Weights of a small GPT-style language model, trained from scratch on English Wikipedia.
Size: width 256, MLP 1024 ReLU.
Architecture: RMSNorm before each block, untied embeddings.
Training: a variant of Adam for these matrices, 700M tokens, 10685 steps.
MLP neurons of a small language model. Each row is named by its layer, matrix (up: input weights) and neuron, and shows model dimensions 80-175. Each number is 50 + 12 x the weight over its row's rms, rounded and kept within 0 to 99.
Before each neuron's rows, "fires on" lists the tokens most often at its 100 highest values on Wikipedia text that the model never trained on.

fires on: " of", " |", " =", " play", " D", "D"
L7.up101:27 60 49 59 43 41 53 67 33 32 54 54 49 60 70 32 63 51 53 57 57 24 45 63 57 46 61 34 52 52 78 46 49 41 59 62 43 53 42 66 45 47 31 52 48 65 37 60 49 55 58 29 60 55 43 54 39 57 44 50 53 63 45 41 43 64 46 32 53 62 53 55 44 44 34 48 60 53 58 62 60 55 50 67 65 49 47 33 27 54 64 51 32 37 74 44

fires on: " Bl", " Th", "=", "|", "Bl", "Th"
L7.up673:48 48 33 55 65 43 60 65 49 59 47 45 52 50 62 36 71 57 41 81 51 44 39 65 45 53 32 29 55 46 44 55 54 36 49 73 44 46 42 65 50 41 48 60 72 51 44 46 49 51 67 41 49 46 47 43 63 49 41 53 61 71 53 66 39 27 76 45 45 62 61 46 59 58 30 31 46 51 52 46 49 63 58 50 43 61 34 44 39 47 74 47 46 40 49 54

fires on: " |", "|", "present", " 1996"
L9.up67:55 73 32 24 63 66 55 46 57 46 42 62 23 62 44 39 51 45 43 70 65 52 47 55 50 23 40 43 31 47 46 41 26 34 66 62 30 43 30 58 49 39 47 43 57 76 41 51 60 51 33 60 50 38 61 36 51 41 61 78 55 52 33 41 77 49 28 55 52 62 70 60 57 28 59 33 60 67 52 59 52 41 45 73 54 46 34 71 43 55 50 31 43 38 37 48

fires on: " |", " of", " Fo", " (", " 1999", " 1998"
L14.up149:30 52 52 38 62 51 58 62 68 47 34 55 26 47 45 33 36 39 52 59 52 52 36 57 35 70 55 39 34 48 84 57 61 60 34 63 52 31 47 43 46 36 47 57 62 38 49 49 57 69 62 44 50 34 44 34 44 50 45 52 36 57 57 52 48 70 30 70 45 56 69 63 61 69 42 64 39 53 51 60 54 19 56 56 61 69 69 49 39 53 25 29 42 51 54 54

fires on: "-", "ation", "0"
L3.up486:29 43 26 51 48 39 45 49 15 66 42 65 43 36 47 59 48 28 41 54 50 42 32 46 44 76 33 63 64 57 56 44 44 44 37 30 41 50 46 40 36 49 49 31 58 48 32 49 50 42 30 42 57 53 66 48 52 74 43 76 58 45 50 57 54 50 71 59 66 49 64 59 57 49 42 49 64 67 23 38 41 49 55 50 64 55 41 61 43 57 54 51 29 51 48 41

fires on: " |", " of", " from", ";", ",", " in"
L11.up661:39 79 48 44 52 49 52 70 52 43 41 60 52 31 39 39 71 53 31 77 39 40 60 43 50 61 42 36 49 48 58 50 51 58 57 56 54 49 41 67 38 38 40 56 49 49 31 73 43 42 50 37 68 53 49 35 37 37 56 64 55 66 62 40 33 67 33 52 55 51 70 72 50 45 52 34 31 49 53 72 47 33 56 56 76 34 51 55 48 48 12 50 52 51 52 62

fires on: " 1", " 0", "\n", " 2"
L15.up89:27 39 58 36 51 43 41 33 43 50 60 59 57 50 59 29 46 59 63 43 41 75 43 54 46 40 43 37 29 51 77 56 43 73 44 62 49 42 78 73 56 68 70 59 74 54 37 61 67 51 53 50 57 48 47 43 49 41 68 57 57 43 45 50 53 44 35 27 34 36 51 57 48 74 60 53 37 62 61 58 57 54 50 61 48 53 29 38 30 43 61 49 69 45 67 40

fires on: " as", "|", ":", " |", " −", " from"
L11.up852:50 43 52 53 66 70 43 39 67 76 43 62 47 52 58 43 52 33 38 57 50 56 56 77 42 46 57 67 48 54 43 39 36 47 35 56 70 24 61 53 42 55 49 52 45 46 31 55 40 54 54 55 58 53 57 46 48 45 51 33 65 61 51 60 61 53 36 54 51 63 62 52 65 56 33 62 38 62 54 54 51 54 33 65 39 42 68 13 36 54 45 53 54 31 53 38

fires on: " |", "|", "art"
L7.up613:54 38 50 46 51 59 44 62 44 44 56 53 63 30 34 54 50 33 47 69 51 63 70 49 50 49 45 37 60 41 60 51 46 43 54 46 47 40 54 68 45 52 34 62 69 58 64 61 57 60 71 31 45 55 42 58 84 42 68 65 63 48 34 45 63 52 39 55 46 55 62 65 54 34 64 45 48 44 39 53 55 63 45 77 68 35 49 56 46 81 56 47 30 36 36 60

fires on: " |", "\n", "pr"
L11.up56:44 75 52 29 77 58 70 57 54 60 19 75 31 60 57 56 32 37 41 43 64 51 46 38 26 46 42 62 62 52 55 39 42 46 45 61 44 43 43 38 29 19 45 35 51 62 38 42 28 31 51 54 48 31 36 61 62 50 55 57 50 58 37 29 42 33 54 54 52 67 55 44 32 50 34 61 71 45 40 66 56 42 67 57 59 60 52 49 36 47 38 41 54 44 46 22

fires on: "=", "|"
L7.up610:30 56 51 64 40 56 53 58 52 66 40 30 56 56 47 68 66 57 64 58 51 42 40 66 56 41 36 51 37 54 51 50 61 59 38 62 39 41 48 51 47 51 43 80 49 59 41 43 64 53 65 53 54 42 28 37 38 46 37 65 71 59 54 43 56 59 41 60 42 53 47 52 37 59 21 31 65 48 46 65 61 65 52 58 59 65 02 42 51 61 87 55 47 46 35 37

fires on: "′", "°", ":", " be", "ze"
L14.up206:37 51 42 36 51 61 56 58 39 52 58 29 33 37 58 46 43 29 19 62 51 40 66 46 58 45 55 52 56 53 55 62 60 74 29 54 51 38 53 68 43 54 40 64 39 37 39 58 43 47 57 45 39 75 65 58 54 50 73 41 30 63 35 66 68 56 41 38 51 52 39 54 62 61 64 59 42 58 42 56 57 41 69 51 45 65 44 29 43 57 39 61 56 29 52 30

fires on: "-", " 18", "lit", "vis", " Organization", " not"
L9.up616:70 44 39 36 57 31 50 45 29 68 62 68 46 41 55 56 54 57 51 49 51 64 43 52 43 66 61 41 52 23 55 55 60 43 47 43 33 64 42 31 34 48 44 50 35 43 50 34 43 70 42 57 53 48 76 42 39 62 58 61 62 56 43 58 61 43 49 61 64 48 69 67 55 68 35 54 52 46 57 43 62 40 40 50 50 43 37 63 38 58 83 63 41 49 42 21

fires on: "\n", "=", " their", "s", "|"
L11.up413:53 24 38 54 62 26 53 49 56 50 56 43 54 50 40 53 61 42 38 74 41 46 12 59 59 83 52 44 67 51 44 30 43 44 47 68 57 38 38 59 39 66 67 58 74 79 44 45 53 43 43 67 61 52 61 47 46 52 71 56 71 44 63 64 41 44 45 66 39 55 64 42 48 51 56 49 48 54 52 61 35 85 68 57 54 50 20 44 56 56 56 55 37 40 62 22

fires on: "°", "′", ":"
L11.up716:42 43 44 34 58 40 45 38 43 45 50 40 42 47 31 37 53 34 43 62 28 50 54 58 55 38 67 44 46 51 59 45 73 69 46 53 37 36 63 57 51 48 32 60 67 38 63 60 52 60 37 46 64 71 42 64 49 44 74 47 49 66 33 66 62 59 54 46 45 54 67 54 51 47 66 34 63 33 55 30 67 46 61 56 53 70 55 50 39 36 66 67 42 46 43 51

fires on: " |", " /", ":", "born", "|"
L15.up571:59 50 36 44 48 45 50 52 48 33 65 57 33 68 58 28 66 42 46 56 59 57 37 80 38 45 47 45 63 47 53 41 42 63 54 60 66 25 59 43 53 56 35 53 54 47 51 48 41 71 60 50 66 64 60 44 61 44 58 50 47 68 48 61 59 42 36 53 58 48 62 59 50 54 48 64 29 49 30 61 46 37 59 47 75 33 56 75 47 41 43 52 47 20 77 40

fires on: " of", " |", " for", " /", ":", " was"
L14.up287:46 58 39 42 65 57 42 51 50 49 73 68 36 59 68 52 46 48 41 85 56 43 40 73 48 61 58 57 44 55 67 53 27 55 54 69 54 45 65 59 45 54 31 42 34 33 41 41 46 50 46 49 73 63 44 50 44 60 49 54 59 65 24 44 38 51 10 49 57 84 58 68 47 50 65 56 46 57 59 52 54 52 50 57 68 34 49 30 32 53 43 49 43 55 71 40

fires on: "-", " family"
L3.up815:36 35 32 49 43 64 40 44 31 55 32 48 59 45 56 61 48 29 42 69 58 51 13 46 48 46 46 40 62 46 66 37 38 77 50 38 43 44 64 35 46 52 63 58 51 39 34 39 58 59 57 41 55 35 85 43 59 38 66 66 57 56 54 53 59 40 44 53 46 55 49 47 49 48 27 38 66 42 43 35 51 48 66 31 55 53 31 47 40 44 52 63 51 29 48 50

fires on: " |", ";"
L7.up629:20 38 31 45 52 47 46 46 48 67 59 50 20 43 42 38 58 42 58 76 66 42 41 72 47 41 56 49 59 51 68 37 54 46 32 64 40 35 71 44 49 40 52 64 64 60 71 38 53 54 63 51 48 47 47 45 64 44 40 54 33 34 39 32 49 43 45 19 47 56 45 43 41 66 41 57 61 45 59 60 48 51 52 59 61 47 44 61 52 54 71 20 40 31 33 56

fires on: " of", ":", " (", " at", " company", " by"
L11.up492:64 36 41 29 55 60 41 43 56 46 68 51 51 36 52 54 49 34 45 61 60 25 27 40 64 56 53 46 49 54 64 66 54 61 53 45 81 45 40 42 42 77 51 62 66 39 60 57 42 58 56 29 58 41 60 36 50 44 45 78 51 78 37 40 69 59 31 62 48 25 53 49 48 44 52 58 59 52 46 53 45 60 53 38 52 65 57 49 34 43 45 27 47 45 54 47

fires on: ",", " or", " as", ":", " of", " and"
L15.up109:30 30 58 27 63 44 49 57 33 33 53 50 34 32 49 35 60 34 49 63 53 53 50 68 53 61 34 41 59 36 46 55 29 54 53 60 62 37 57 50 42 48 52 48 26 47 47 57 48 39 43 11 73 62 62 51 41 44 51 47 67 66 44 43 35 54 26 53 52 49 72 70 53 37 61 50 59 64 21 53 43 44 72 57 62 56 69 33 29 51 46 47 45 22 81 50

fires on: " but", "′", " But", ","
L11.up117:56 69 51 49 70 54 47 52 57 64 61 37 40 48 63 27 47 47 19 35 41 53 66 56 51 34 60 75 46 52 36 53 52 64 66 47 38 42 61 39 51 54 63 56 52 41 45 28 45 52 64 55 51 53 54 23 49 56 52 67 60 53 55 45 40 42 63 55 57 49 55 68 35 66 50 66 56 75 35 52 49 59 73 36 43 45 64 61 50 42 46 44 44 58 49 54

fires on: " |", " Republic", "|", "ation", " Leg"
L3.up225:41 46 61 42 59 48 56 60 33 65 39 42 28 52 38 62 59 44 40 56 41 51 26 80 46 62 31 56 59 62 48 52 38 47 45 48 28 48 64 66 47 57 50 31 45 59 48 58 37 49 51 29 52 56 50 50 58 65 46 68 71 67 25 34 39 12 68 66 57 54 73 56 61 73 54 47 29 56 43 50 43 53 56 52 64 59 34 45 44 76 45 54 40 56 32 36

fires on: "-", "–"
L2.up8:48 51 32 44 49 53 32 56 33 56 50 62 50 32 58 49 71 53 42 36 39 45 39 68 39 59 48 49 50 45 53 57 31 38 38 50 35 35 59 32 40 44 53 37 48 25 65 31 63 51 62 53 75 53 50 32 50 63 33 55 38 62 59 55 67 49 52 45 78 35 59 43 45 68 57 60 49 58 42 37 58 53 44 52 52 57 38 46 50 77 58 53 53 56 33 30

fires on: "\n", "|", "^", "{", "-", " aff"
L13.up12:56 71 61 51 62 52 58 65 31 49 29 60 70 57 48 59 57 39 40 40 58 67 54 75 34 43 44 52 58 51 77 58 40 68 52 61 50 41 61 19 30 56 49 56 32 58 51 63 51 56 54 39 48 55 63 73 67 44 40 33 47 50 48 34 59 36 34 36 54 64 47 51 41 39 47 45 70 31 47 58 51 57 42 46 37 64 43 74 39 53 51 56 54 40 52 31

fires on: " |", "|"
L7.up796:35 42 41 51 52 45 57 52 58 55 50 48 58 36 40 38 51 45 39 46 73 61 46 60 48 49 57 36 61 63 55 42 76 44 33 59 42 59 56 72 42 48 51 50 43 62 56 51 70 63 90 58 50 54 54 46 67 35 41 48 68 37 34 56 46 35 36 50 33 66 56 45 68 57 46 51 67 59 65 53 45 58 49 48 70 47 51 73 35 67 65 48 42 34 41 55

fires on: "mp", " Pl", ".", "in", "gn", "ist"
L9.up390:57 58 57 56 33 50 70 67 39 45 53 58 66 45 50 34 49 58 52 59 79 70 41 51 49 48 31 38 56 45 40 41 27 40 45 44 48 47 45 60 43 51 69 62 74 78 61 20 77 63 45 62 53 51 60 49 50 56 37 60 54 61 42 41 48 48 51 34 54 33 45 53 35 62 43 45 40 41 35 64 54 58 43 64 40 60 56 37 42 50 41 47 50 44 60 40

fires on: " and", ".", " 0", " 1", ",", " 2"
L11.up657:39 52 54 42 62 65 57 65 59 53 61 71 54 49 50 25 62 45 47 24 32 39 47 59 34 40 35 48 43 44 57 36 48 57 54 58 46 31 46 65 56 60 50 74 60 40 25 73 69 56 80 41 46 56 54 49 49 42 47 51 58 59 36 53 47 53 64 37 62 46 49 17 38 65 38 63 46 47 51 54 49 39 58 59 52 61 33 17 50 37 50 48 34 41 50 56